MLP neurons of a small language model. Each row is named by its layer, matrix (gate and up: input weights) and neuron, and shows model dimensions 96-191. Each number is 50 + 10 x the weight over its row's rms, rounded and kept within 0 to 99. A neuron's up and down rows have the sign that makes its largest values positive.
Before each neuron's rows, "fires in" lists the words (lower case) most often at its 100 highest values on Wikipedia text that the model never trained on.

fires in: "that", "while", "what", "whose"
L8.gate148:56 66 53 73 31 49 66 50 41 32 45 35 43 52 46 47 45 61 36 59 49 57 62 39 54 44 36 48 57 44 48 50 49 40 56 52 53 52 53 39 50 51 57 36 24 67 56 52 71 54 42 54 53 63 56 58 49 49 44 60 60 55 59 53 45 39 79 49 53 48 55 62 47 44 48 55 42 51 50 75 27 40 50 45 29 52 39 49 40 61 28 42 41 52 56 58
L8.up148:54 47 54 60 39 39 29 50 68 45 43 59 61 41 54 60 41 59 42 58 68 72 54 60 54 51 24 35 50 59 55 26 43 52 47 43 57 52 43 48 49 41 49 57 44 69 51 30 54 57 60 31 51 44 64 55 50 42 42 51 60 52 45 54 50 63 40 42 49 70 35 39 60 68 26 44 44 38 43 58 48 67 46 46 45 45 63 49 63 59 58 54 58 43 59 49

fires in: "children", "of", "people", "three", "sons", "younger"
L6.gate515:51 46 41 59 51 52 64 57 30 27 38 66 41 47 41 57 45 68 54 44 47 48 45 61 41 53 44 50 45 43 74 48 69 52 46 63 52 57 53 52 72 59 55 23 56 47 54 46 58 47 56 46 67 72 58 30 63 44 59 51 50 55 63 54 54 55 61 47 50 46 65 40 62 40 32 47 46 57 39 51 44 54 51 49 32 66 43 55 49 49 63 46 65 36 52 40
L6.up515:51 61 61 50 27 40 49 35 40 55 51 33 64 43 44 72 55 62 61 31 48 59 57 67 53 49 46 52 27 41 58 74 48 55 55 45 46 32 68 44 45 54 34 48 57 52 59 48 52 52 64 58 51 36 53 46 52 47 58 57 28 51 48 52 35 52 37 47 46 42 65 42 38 59 47 42 57 48 57 60 59 51 74 45 34 54 59 51 58 60 58 42 47 42 44 52

fires in: "until", "since", "before", "of", "after", "to"
L10.gate543:66 46 64 56 59 46 45 60 62 54 47 36 48 61 67 46 54 40 33 64 46 53 56 58 53 59 64 46 64 50 53 37 60 54 50 69 41 33 53 57 52 60 55 35 46 57 47 59 56 51 28 68 46 53 67 44 46 50 42 30 57 56 36 47 42 56 54 37 33 41 56 64 53 54 49 46 36 40 55 72 55 49 49 49 44 52 47 48 50 60 35 47 69 42 49 48
L10.up543:75 51 51 43 48 40 32 54 51 65 47 48 44 68 49 38 49 59 42 47 18 57 43 47 48 47 44 56 47 39 57 53 52 54 46 62 47 46 43 56 59 59 48 39 52 40 53 58 52 55 43 60 34 41 53 55 48 48 40 38 52 54 63 51 32 57 38 54 42 34 36 72 49 64 65 69 44 21 46 41 57 71 26 66 50 52 56 28 73 59 55 38 52 62 68 41

fires in: "to"
L6.gate311:60 44 45 36 37 57 62 62 49 60 25 43 39 51 40 55 69 58 39 45 41 57 52 50 51 54 51 65 54 40 54 53 66 57 58 52 50 44 52 40 56 44 31 35 48 69 58 44 56 27 43 48 41 32 39 60 22 47 68 48 60 49 42 57 54 63 60 65 46 49 54 57 54 41 56 31 63 51 37 47 42 64 37 26 63 61 74 52 57 60 54 48 46 51 54 62
L6.up311:37 56 42 47 45 58 39 49 58 62 53 44 46 42 38 45 54 40 44 49 67 43 27 46 52 54 54 46 50 58 38 52 52 38 24 40 37 47 55 47 38 51 49 65 51 52 52 54 53 63 53 61 57 47 43 50 47 51 57 41 56 48 52 56 53 41 54 43 44 76 53 39 53 49 63 50 49 62 61 45 46 69 53 58 37 71 62 58 44 68 38 48 20 45 50 56

fires in: "july", "january", "september", "december", "march"
L9.gate92:49 67 34 47 59 52 36 45 51 40 49 52 58 43 47 58 58 47 52 49 70 49 49 29 45 45 49 44 35 49 40 73 52 31 55 54 60 55 57 52 27 38 53 52 48 46 50 57 52 54 73 59 39 54 39 62 43 55 57 52 43 40 58 62 50 58 66 52 37 47 57 70 49 41 58 58 37 39 41 39 41 44 30 36 54 61 50 53 49 55 63 65 61 69 42 58
L9.up92:46 63 43 43 56 50 55 51 56 58 38 46 58 53 48 56 78 46 60 52 64 50 22 52 51 48 58 51 39 32 45 57 49 49 36 50 50 41 50 51 56 45 39 49 52 30 36 43 61 58 72 47 30 69 54 61 44 36 56 40 57 31 59 47 58 43 45 33 44 43 51 57 61 53 52 54 51 72 48 33 36 55 47 56 64 68 34 63 60 59 60 48 57 64 49 54

fires in: "are", "were", "have", "s", "and", "their"
L8.gate570:46 59 67 57 49 67 42 51 37 55 59 47 49 48 75 46 51 52 47 49 49 46 28 45 51 47 40 52 43 36 39 48 30 45 56 56 56 39 59 57 43 54 29 53 34 40 49 65 46 41 57 43 49 57 45 49 48 61 43 67 42 33 35 57 57 47 58 52 50 51 41 46 60 53 46 48 59 51 45 41 62 61 63 51 49 29 46 28 42 47 50 49 34 69 68 45
L8.up570:48 46 57 64 31 46 37 50 49 40 58 34 47 41 69 54 65 41 57 46 57 52 39 48 49 34 44 43 54 51 49 29 57 49 63 54 41 61 68 78 56 46 57 62 27 44 54 45 39 42 36 43 54 59 45 68 55 53 38 60 41 54 51 50 50 54 52 41 60 49 36 70 57 55 41 39 37 47 42 47 62 55 49 54 53 44 48 54 41 40 43 52 53 63 72 46

fires in: "it", "part", "which"
L8.gate304:48 45 44 44 57 56 57 63 45 55 59 40 47 62 43 67 32 31 56 59 32 43 52 47 61 53 45 47 58 54 55 66 45 39 50 57 40 52 58 58 47 56 53 50 26 57 50 46 64 53 49 43 69 54 54 59 45 48 41 54 63 52 82 57 37 71 51 47 59 61 32 42 45 41 38 54 55 65 75 50 61 35 37 56 44 57 46 57 42 39 44 52 41 38 47 47
L8.up304:56 34 53 59 42 54 54 50 56 38 49 64 56 37 53 49 40 34 62 50 42 39 50 45 44 59 70 50 52 64 51 35 41 49 39 36 47 70 56 48 64 42 44 43 48 38 47 59 49 50 42 21 54 62 70 59 51 57 30 53 53 55 58 36 52 49 62 49 50 46 58 58 55 55 59 47 62 58 64 42 55 28 61 42 57 45 54 46 41 42 52 58 51 46 49 55

fires in: "which", "train", "whose"
L4.gate172:42 57 72 49 38 60 32 42 44 50 44 51 49 48 59 47 58 51 49 48 41 65 45 54 62 48 59 46 45 61 45 49 60 61 48 74 63 34 55 60 36 41 46 47 46 38 74 51 49 43 54 77 40 38 44 51 61 43 56 46 58 38 36 38 58 73 46 58 38 51 46 49 48 51 58 68 54 58 55 51 58 70 63 45 52 37 55 68 47 32 52 49 46 43 58 54
L4.up172:48 43 44 48 37 48 44 43 46 40 55 54 66 40 45 61 61 50 39 52 73 71 37 48 59 38 48 54 55 48 58 62 50 60 80 51 53 42 49 32 41 43 36 56 39 23 42 57 49 48 46 36 54 40 59 47 34 46 44 50 45 57 38 40 54 82 67 64 54 58 54 48 37 61 36 62 57 45 59 55 55 57 34 60 56 44 47 59 59 53 59 73 56 42 67 51

fires in: "model", "mexican", "modern", "professional", "philadelphia", "individuals"
L2.gate277:36 58 41 55 45 45 50 34 52 44 58 52 52 25 49 53 52 29 47 42 63 43 71 56 57 50 44 52 48 46 40 36 43 50 34 74 45 48 47 41 53 50 44 71 62 54 64 60 36 46 39 54 57 42 55 40 36 52 76 37 39 45 47 57 58 49 55 57 41 69 43 57 50 62 45 31 64 52 41 43 43 50 63 39 46 48 44 47 68 52 51 41 44 50 43 60
L2.up277:40 41 57 56 41 46 51 41 68 55 51 47 42 56 44 53 36 33 66 44 63 42 58 63 57 47 44 43 68 55 56 52 66 50 60 54 49 63 42 39 43 54 55 44 65 51 40 41 46 55 45 39 49 37 45 30 54 58 42 42 38 25 45 44 32 71 39 53 52 33 49 46 58 48 51 54 60 54 57 46 47 54 44 38 48 51 34 62 44 50 29 49 60 28 44 32

fires in: "park", "grumman", "group", "singapore"
L2.gate91:53 39 48 43 45 61 55 33 31 49 51 43 40 40 46 46 47 65 25 45 48 58 52 52 33 61 47 46 44 52 44 49 46 44 53 56 30 57 52 77 46 60 37 39 58 54 56 66 38 48 54 57 50 49 53 55 55 39 51 51 59 33 53 61 49 67 58 52 48 54 45 56 46 55 53 49 45 48 45 73 48 61 55 73 62 64 45 52 44 44 59 57 49 59 46 33
L2.up91:56 71 60 32 64 54 35 55 55 46 67 44 40 38 42 47 51 42 43 56 51 46 57 64 49 39 58 53 43 76 52 55 76 60 39 55 50 40 59 44 41 42 43 55 42 59 55 44 58 54 48 34 56 49 43 54 64 49 67 28 49 52 46 63 55 39 65 38 23 56 60 55 42 27 48 51 34 57 48 38 59 56 40 53 40 45 46 51 53 38 62 61 52 61 34 51

fires in: "was", "under", "had"
L2.gate82:45 53 46 48 52 64 53 67 38 41 33 40 53 55 37 70 43 59 46 60 59 57 43 53 59 49 39 42 69 55 60 49 43 53 59 52 32 31 54 39 42 61 58 50 33 74 48 57 63 52 64 55 48 40 68 62 50 55 45 48 49 51 45 38 54 55 55 44 60 60 45 55 63 48 67 62 42 42 55 52 62 61 28 47 67 55 30 66 41 63 35 46 33 38 34 47
L2.up82:41 61 59 49 50 62 40 36 50 54 54 35 36 46 38 54 51 55 40 51 45 70 46 68 66 70 50 48 47 38 58 53 38 52 42 44 54 58 69 51 52 53 42 51 66 63 58 31 60 65 32 55 25 43 51 28 41 50 37 52 50 58 52 49 48 51 55 49 58 29 58 39 63 38 48 47 40 50 48 50 48 47 42 63 36 63 57 61 30 57 48 55 47 44 68 72

fires in: "jr", "mrs", "k", "a", "sr"
L10.gate542:47 48 50 49 43 55 54 40 48 57 40 57 59 49 64 72 61 67 60 42 56 38 41 58 36 58 46 55 42 60 55 48 60 43 42 36 36 63 45 50 50 36 54 47 49 50 50 61 51 31 71 31 50 57 53 39 45 47 42 57 56 59 42 49 43 54 41 52 52 38 63 52 62 51 53 37 62 33 51 58 40 43 50 49 55 40 67 58 52 44 55 56 55 72 53 51
L10.up542:60 60 49 41 32 54 62 54 51 40 49 59 37 56 42 39 51 42 40 54 63 48 41 45 43 26 26 52 72 61 60 73 61 63 56 46 42 56 65 61 55 48 46 53 33 41 38 54 55 49 59 45 47 69 57 41 46 49 47 63 60 49 44 49 67 50 43 64 60 32 42 48 50 39 58 47 59 59 46 54 40 51 35 44 49 46 43 56 63 47 44 43 47 60 50 38

fires in: "while", "started", "began", "were"
L10.gate263:45 53 52 36 62 45 53 49 59 63 58 44 48 55 53 27 53 63 54 45 55 65 63 63 47 67 50 40 63 39 48 43 46 65 65 50 52 40 55 45 49 41 51 54 38 62 47 55 37 40 41 40 46 50 47 45 53 49 51 52 59 59 40 55 67 43 35 43 39 49 55 43 61 38 59 40 61 40 45 39 53 70 55 48 59 52 41 40 47 60 45 50 45 50 41 32
L10.up263:42 53 55 41 46 47 64 57 56 49 48 68 49 52 36 44 37 31 43 66 50 59 57 53 50 50 52 33 65 54 45 63 40 59 44 41 54 54 55 47 52 45 45 36 23 51 69 52 37 51 55 45 57 50 62 50 39 61 54 39 59 67 38 65 52 44 45 27 48 48 43 53 50 45 53 38 57 33 52 59 54 55 23 22 67 60 54 57 37 51 47 59 42 38 44 52

fires in: "northern", "western", "northeast", "southern", "eastern", "in"
L6.gate166:63 35 52 64 32 54 41 55 39 52 50 43 49 50 49 35 53 46 47 40 45 41 68 57 50 68 41 49 60 49 38 48 53 66 59 53 74 59 50 48 38 35 48 45 40 47 46 55 57 41 51 49 53 73 48 37 48 55 36 65 42 58 43 39 54 60 39 60 46 38 55 52 59 55 63 55 48 65 41 41 28 54 53 35 52 57 56 59 45 47 50 55 42 44 70 28
L6.up166:65 38 53 56 37 62 59 58 50 31 47 56 43 48 45 57 42 37 69 50 62 62 36 62 58 47 57 47 38 45 61 51 55 44 61 55 56 52 52 47 64 51 48 77 60 43 51 43 45 59 56 37 52 59 41 46 50 32 60 64 62 38 61 40 45 43 38 43 52 36 43 56 39 51 47 59 60 45 36 60 36 48 45 51 54 49 56 56 59 37 50 49 53 43 59 36

fires in: "was", "were", "beginning"
L9.gate29:58 49 54 44 60 50 41 50 66 47 52 79 47 41 45 31 48 34 39 41 69 50 41 59 71 56 50 45 72 57 28 43 41 67 56 64 61 42 58 51 51 53 44 59 57 48 47 39 48 43 31 48 47 65 42 28 57 54 43 54 60 39 53 53 60 58 57 49 57 56 51 50 51 39 43 57 37 41 48 43 49 54 54 49 43 38 64 57 64 50 46 41 57 44 53 50
L9.up29:63 43 57 45 45 36 54 46 46 44 57 45 36 70 63 52 45 41 32 62 48 49 59 41 54 24 51 60 57 54 47 42 52 48 59 61 53 35 48 73 53 48 58 58 31 54 43 47 53 60 43 64 48 50 31 59 40 66 50 22 48 41 45 50 50 69 49 42 42 38 45 51 51 52 54 49 44 55 60 62 72 31 45 70 37 48 34 37 53 57 40 36 43 47 38 73

fires in: "september", "april", "february", "july", "december"
L10.gate314:52 63 50 56 62 45 48 37 46 61 55 24 56 36 40 54 78 67 53 52 44 52 52 51 38 57 55 57 49 57 47 68 43 40 46 60 48 66 50 39 70 43 46 30 52 53 47 57 56 41 54 48 32 55 39 58 58 36 62 49 42 31 52 42 66 41 40 61 40 60 57 37 55 62 66 48 62 42 33 32 48 61 60 68 53 59 50 68 57 52 49 59 51 50 38 55
L10.up314:53 37 63 56 54 59 55 55 45 57 73 46 62 47 52 51 45 50 66 38 54 53 53 56 62 43 58 50 56 47 50 44 49 39 65 50 36 25 36 66 65 55 38 52 57 41 40 34 52 72 51 53 52 69 49 55 50 66 54 51 58 52 55 42 39 43 48 62 35 38 43 43 56 59 47 65 52 53 60 45 46 56 30 49 50 56 50 32 59 51 53 53 44 51 52 62

fires in: "in", "to", "from"
L8.gate434:56 52 55 67 52 53 52 47 55 53 69 42 48 41 45 47 51 36 49 56 48 54 74 51 45 74 48 43 58 37 35 48 64 30 54 52 56 41 48 49 39 43 45 41 41 58 55 60 32 30 46 42 60 37 53 34 41 37 53 34 51 59 42 59 55 64 39 60 36 49 60 63 47 35 62 48 47 38 55 38 55 52 51 50 48 60 60 43 40 67 39 45 59 55 53 27
L8.up434:51 43 74 43 39 47 44 42 64 47 54 47 53 68 44 50 45 44 43 63 54 70 43 52 46 47 59 38 66 37 49 54 48 59 50 38 45 36 70 50 54 43 47 58 58 43 72 56 57 66 45 41 41 43 23 46 48 44 40 42 67 62 62 49 32 19 42 38 53 42 52 55 76 41 40 30 39 46 46 51 55 50 60 69 49 53 56 57 60 56 37 51 50 47 39 62

fires in: "under", "took", "called", "following", "take"
L2.gate21:42 65 52 52 55 63 57 59 40 50 47 45 47 52 55 67 57 53 56 71 41 47 52 45 56 50 43 53 56 31 68 49 42 39 47 41 41 46 54 39 48 51 60 62 36 49 51 46 77 50 53 67 43 42 54 37 24 52 21 54 57 27 51 55 47 46 49 59 64 40 53 53 61 56 50 51 41 53 48 51 37 51 42 34 38 30 48 70 73 43 61 49 47 45 36 43
L2.up21:47 39 51 65 64 47 50 57 68 59 69 25 49 56 57 53 33 56 65 64 71 38 53 47 61 53 67 41 71 46 69 43 43 57 43 49 56 41 53 53 33 40 39 43 43 67 54 53 71 38 62 62 47 48 58 85 52 48 42 52 64 54 56 48 50 41 58 32 40 37 35 51 52 45 41 43 43 27 57 49 54 50 41 44 57 48 53 61 51 67 74 40 40 41 46 68

fires in: "that", "which", "who", "what", "if"
L8.gate162:40 39 52 48 55 50 43 54 52 61 50 63 38 50 55 46 41 54 29 52 40 70 42 49 53 43 40 43 59 48 40 52 59 44 38 45 41 39 46 66 58 45 48 52 42 41 47 52 60 31 56 59 46 45 55 50 57 55 56 26 51 48 78 48 47 57 68 72 31 38 52 40 60 36 40 51 36 44 40 63 60 51 57 51 27 50 62 57 64 55 33 79 40 41 40 34
L8.up162:58 55 53 56 29 44 50 45 58 57 45 44 50 60 30 50 32 72 47 63 39 54 50 45 47 70 60 54 55 44 74 44 48 44 59 47 57 55 43 47 48 48 35 54 53 38 51 47 57 68 51 50 43 51 45 33 42 42 38 52 51 43 52 56 17 72 53 58 55 39 70 51 52 52 55 53 65 42 69 36 51 59 62 51 59 47 51 42 48 59 50 47 42 55 61 57

fires in: "by", "in"
L4.gate290:51 57 73 58 51 54 62 54 56 37 52 38 48 62 69 56 42 61 38 39 34 48 64 53 62 51 48 60 34 52 48 42 57 58 25 56 28 51 43 44 47 37 51 53 29 79 57 32 40 45 38 43 55 60 41 55 30 48 36 56 54 55 62 33 60 35 57 58 23 38 53 45 55 56 65 41 28 56 68 35 55 65 65 40 53 40 69 61 37 37 35 68 38 60 60 60
L4.up290:43 42 63 50 35 42 29 38 57 45 48 36 36 43 49 54 49 45 53 73 53 74 49 51 52 61 41 51 50 45 29 53 49 49 63 61 41 61 50 60 27 35 49 25 47 42 61 44 40 42 32 54 57 60 31 47 56 45 54 31 56 43 42 56 56 42 47 47 65 59 40 63 54 59 52 54 39 48 49 48 49 50 44 45 44 56 42 51 49 51 61 45 45 65 63 52

fires in: "during", "in", "personal", "andré", "life"
L4.gate359:45 51 36 42 44 37 40 53 51 50 61 46 50 53 64 48 40 56 51 39 59 41 54 51 58 56 58 50 62 50 52 36 59 52 57 47 74 48 49 46 41 36 57 40 28 58 50 35 53 65 49 43 45 68 50 65 43 53 42 35 43 53 50 32 70 25 61 55 33 45 55 32 63 41 48 42 57 58 48 44 58 63 51 40 60 49 56 54 33 36 62 61 46 42 59 52
L4.up359:47 58 64 34 48 58 81 56 53 41 55 49 48 45 48 43 62 52 68 54 55 64 55 60 47 51 41 70 29 56 41 51 41 52 47 28 36 44 56 49 58 56 47 45 48 50 50 27 56 47 49 48 39 56 50 34 48 43 42 52 54 49 51 47 45 37 32 57 65 40 46 49 44 31 55 43 70 62 33 62 65 56 37 46 64 55 42 44 52 47 63 42 56 54 42 46

fires in: "s", "best", "our"
L6.gate543:55 66 58 52 38 51 52 49 36 50 58 37 58 46 45 57 30 68 52 46 64 50 39 39 47 50 35 54 58 57 53 66 61 66 55 48 38 46 42 53 65 50 59 61 57 42 55 72 49 43 46 44 36 75 50 56 54 47 41 52 43 56 41 53 37 50 71 28 44 44 47 47 57 53 41 45 61 63 35 49 55 57 60 60 57 36 46 71 37 52 59 54 39 45 49 39
L6.up543:38 30 45 37 43 60 68 40 45 40 40 51 54 53 67 37 44 52 48 56 50 43 56 44 51 70 53 50 49 53 52 39 63 34 30 57 54 27 46 59 59 55 46 38 33 37 66 55 44 47 37 35 55 53 43 62 67 51 51 68 50 49 48 39 64 42 62 48 49 49 62 53 59 40 40 50 35 61 43 30 48 47 49 52 43 66 49 47 50 35 59 53 43 49 58 54

fires in: "have", "had", "having", "originally", "previously"
L4.gate242:44 53 41 62 39 56 59 46 40 53 36 46 49 47 47 46 46 39 58 46 39 72 55 57 55 60 43 41 52 34 56 47 47 48 39 58 52 52 48 67 29 61 55 65 50 65 35 63 61 41 47 69 58 37 50 73 64 37 34 43 70 63 36 53 47 59 62 45 56 62 64 63 39 31 64 56 50 57 52 60 48 33 54 64 49 36 47 53 38 51 55 45 54 36 55 41
L4.up242:61 48 26 67 57 53 39 60 47 57 58 62 38 58 53 48 41 52 63 38 42 45 30 61 59 43 51 47 56 30 32 46 40 48 41 78 48 41 48 53 44 47 64 50 45 48 37 45 53 42 39 53 54 63 50 66 74 48 29 52 41 46 37 55 50 54 45 53 49 60 42 33 39 37 62 65 51 44 38 43 64 55 46 53 67 45 54 38 61 55 40 60 66 39 52 50

fires in: "former", "official", "previous", "original", "formerly"
L8.gate90:55 48 43 39 57 43 51 59 64 40 57 49 56 31 49 60 42 46 60 41 45 39 54 32 50 60 61 44 39 56 55 46 48 52 50 69 49 47 62 40 71 50 78 55 33 62 58 70 46 42 38 46 64 55 45 71 34 60 38 69 53 48 39 54 46 67 37 40 46 49 49 40 48 56 47 62 52 52 34 50 39 29 41 57 52 50 50 72 49 51 66 42 50 25 57 51
L8.up90:55 57 52 47 45 46 38 38 47 39 55 50 42 66 52 52 55 55 50 46 53 48 48 47 40 47 57 38 67 74 55 46 68 49 55 66 26 45 53 43 56 55 43 33 43 37 61 61 49 38 53 36 64 56 56 38 43 30 31 37 52 40 43 36 38 48 59 60 36 61 45 53 36 56 58 53 43 45 63 59 56 42 56 56 56 45 58 65 45 43 47 62 74 60 63 61

fires in: "s", "second", "fund"
L6.gate371:61 60 46 38 33 58 35 39 46 53 71 49 39 51 52 60 49 35 50 44 52 46 34 30 32 61 48 56 52 58 45 30 53 60 53 53 54 45 47 54 60 44 52 53 50 47 53 68 63 47 45 56 63 59 57 62 62 40 41 46 48 52 57 53 47 40 39 36 49 55 53 40 54 52 46 60 55 67 47 68 44 55 61 51 23 42 41 57 39 44 40 36 36 61 41 60
L6.up371:40 51 51 56 30 56 36 46 36 31 43 52 61 47 44 55 52 41 39 46 50 38 52 39 48 67 42 47 56 47 60 51 64 46 61 40 17 40 51 49 69 44 48 18 61 38 56 61 52 65 49 60 35 48 30 54 67 55 40 57 50 36 40 39 53 53 53 59 51 64 49 51 56 47 48 39 44 51 46 50 57 49 52 47 51 62 36 61 63 55 46 55 48 45 40 62

fires in: "that", "which", "who"
L8.gate369:45 35 64 63 47 63 55 51 69 59 48 36 54 46 50 46 52 37 46 63 39 51 46 51 58 49 37 49 57 47 53 63 57 41 45 32 61 41 59 47 57 27 54 40 34 62 64 41 55 32 48 42 50 51 54 42 51 51 60 63 53 44 63 49 44 55 63 64 59 35 54 35 69 59 45 59 51 67 59 47 59 45 49 57 43 53 45 47 42 44 51 71 43 54 58 53
L8.up369:61 52 54 41 46 42 61 51 53 68 63 41 40 47 32 71 71 50 74 38 64 64 52 53 40 41 33 40 53 55 44 46 49 47 42 38 46 56 47 30 35 45 46 61 46 40 41 43 51 54 51 45 61 51 61 49 49 43 37 44 48 37 41 44 52 65 64 48 42 62 53 47 60 43 42 69 44 53 71 43 31 57 41 40 46 47 49 63 26 44 38 57 77 23 63 58

fires in: "had", "has", "have", "having"
L4.gate49:49 33 39 63 41 53 37 30 40 58 50 52 39 45 45 57 13 47 58 51 47 63 46 64 49 44 45 47 50 35 46 67 43 50 57 56 48 48 52 56 48 50 40 59 31 48 53 51 63 36 43 62 39 52 39 55 43 43 53 45 58 47 47 58 57 54 70 48 74 58 35 31 64 46 46 40 47 61 59 45 49 49 49 54 50 52 56 44 72 43 54 43 30 44 30 51
L4.up49:52 43 43 60 60 50 51 41 50 59 54 50 56 47 53 40 66 37 48 59 38 56 33 51 66 48 53 50 60 44 47 42 57 39 57 58 42 61 56 62 33 39 61 30 24 57 47 26 57 38 52 50 67 48 42 47 54 58 52 48 48 50 40 47 33 62 48 43 51 68 48 54 39 45 54 69 39 71 63 56 56 56 43 51 44 39 48 57 51 45 23 50 57 55 58 58

fires in: "as", "like", "alongside"
L4.gate447:56 49 34 64 69 76 45 35 44 40 55 42 49 32 65 69 29 49 48 58 57 54 47 23 45 51 41 69 56 39 43 45 31 42 52 73 57 48 43 46 69 32 45 53 52 40 58 58 56 59 59 49 61 63 53 46 48 58 54 47 50 47 45 39 37 46 37 45 47 56 43 67 47 46 41 59 63 51 45 50 46 40 49 61 46 51 43 40 50 55 65 52 53 41 48 44
L4.up447:56 58 50 61 65 70 35 51 45 46 49 36 47 50 43 63 39 64 51 45 53 69 53 58 50 50 49 53 28 58 37 47 58 70 45 37 37 58 51 43 42 32 27 62 53 48 46 40 53 50 39 46 46 54 55 48 44 51 45 60 55 57 48 38 56 63 49 48 53 49 40 46 36 55 48 41 57 64 42 46 47 42 61 56 59 52 51 53 47 50 36 56 64 39 52 47

fires in: "first", "original", "former", "another", "formerly", "young"
L4.gate343:47 49 50 48 65 56 50 65 31 45 50 59 57 44 43 53 41 63 42 35 45 47 55 44 56 58 62 55 47 54 62 59 48 36 32 53 55 46 54 50 57 44 51 51 53 57 72 58 67 53 46 41 52 57 60 55 58 54 48 73 47 44 44 26 50 40 27 44 59 57 53 45 56 22 60 68 49 39 51 58 47 47 65 52 36 42 37 51 40 59 31 59 41 51 51 59
L4.up343:43 50 54 41 46 49 57 32 50 68 62 39 62 53 63 52 44 52 58 35 51 60 37 58 58 58 65 41 36 68 40 59 50 35 50 54 46 48 60 53 53 58 51 53 31 50 59 63 65 50 57 56 45 67 48 50 58 54 41 52 53 40 49 54 39 54 48 38 51 57 50 44 51 45 46 48 54 55 55 41 65 26 54 51 49 57 36 30 45 29 52 44 49 56 52 48

fires in: "s", "civic", "economic", "cultural"
L6.gate239:61 52 19 29 55 54 53 56 41 48 48 52 45 36 60 58 67 45 37 60 40 44 50 51 56 53 42 44 50 56 40 50 49 48 58 65 39 35 45 46 49 56 56 35 46 54 58 54 67 50 57 28 53 36 47 43 46 54 43 61 33 40 61 48 51 56 60 43 45 45 42 38 57 52 49 45 36 45 42 58 52 60 64 51 58 38 49 51 54 47 57 60 42 73 65 52
L6.up239:45 51 58 57 52 65 63 53 47 42 47 38 57 58 51 52 71 49 53 31 44 47 45 63 52 61 46 46 57 43 43 56 59 43 21 56 50 42 45 44 75 30 48 42 38 45 63 61 51 49 56 48 68 47 56 47 34 41 55 24 41 35 35 47 58 57 58 54 54 60 57 71 59 41 45 26 42 51 37 48 63 38 49 54 58 39 52 63 51 64 47 58 48 34 74 53

fires in: "second", "first", "third", "fifth", "secretary", "primary"
L4.gate422:48 55 48 40 40 62 27 45 56 57 57 45 39 42 35 48 50 51 59 47 48 35 53 65 58 56 50 64 50 51 42 44 50 69 41 69 29 38 47 38 53 46 51 39 49 55 54 57 72 33 31 57 39 55 50 55 44 49 36 36 66 44 35 48 62 64 32 53 41 52 48 47 49 54 40 51 43 42 56 52 64 52 48 50 52 45 36 48 30 57 43 64 71 48 29 51
L4.up422:54 49 43 25 64 69 59 48 49 47 51 45 43 75 61 64 57 50 41 40 50 41 56 38 39 58 57 34 50 43 63 41 57 54 56 39 52 39 45 46 44 52 68 59 41 56 84 67 49 69 55 52 58 52 46 42 54 57 39 50 59 45 65 42 45 43 46 47 48 66 34 51 51 46 52 62 57 50 42 60 44 39 42 38 61 58 39 56 44 50 52 52 55 36 45 49

fires in: "to", "of", "with", "by", "despite", "where"
L8.gate312:40 53 39 57 42 55 46 47 38 73 51 28 73 47 58 35 55 43 49 63 57 38 52 57 50 58 41 61 56 48 46 39 53 44 43 67 55 60 53 39 28 30 69 51 46 65 69 60 49 56 52 54 69 56 61 55 57 42 53 38 61 49 44 56 40 59 45 46 32 54 58 57 47 46 66 46 50 44 68 54 47 27 52 53 69 60 59 43 38 60 50 66 44 60 32 39
L8.up312:62 35 52 46 54 40 45 63 43 72 54 48 56 53 46 61 65 43 51 63 63 62 54 62 51 47 48 37 38 49 50 65 59 58 29 41 24 48 45 24 64 56 41 54 49 51 54 57 48 48 59 48 43 54 44 42 68 51 47 35 47 62 52 47 61 51 52 49 63 71 44 57 41 39 56 39 45 65 62 64 49 42 45 45 54 54 52 46 55 38 51 45 56 48 30 58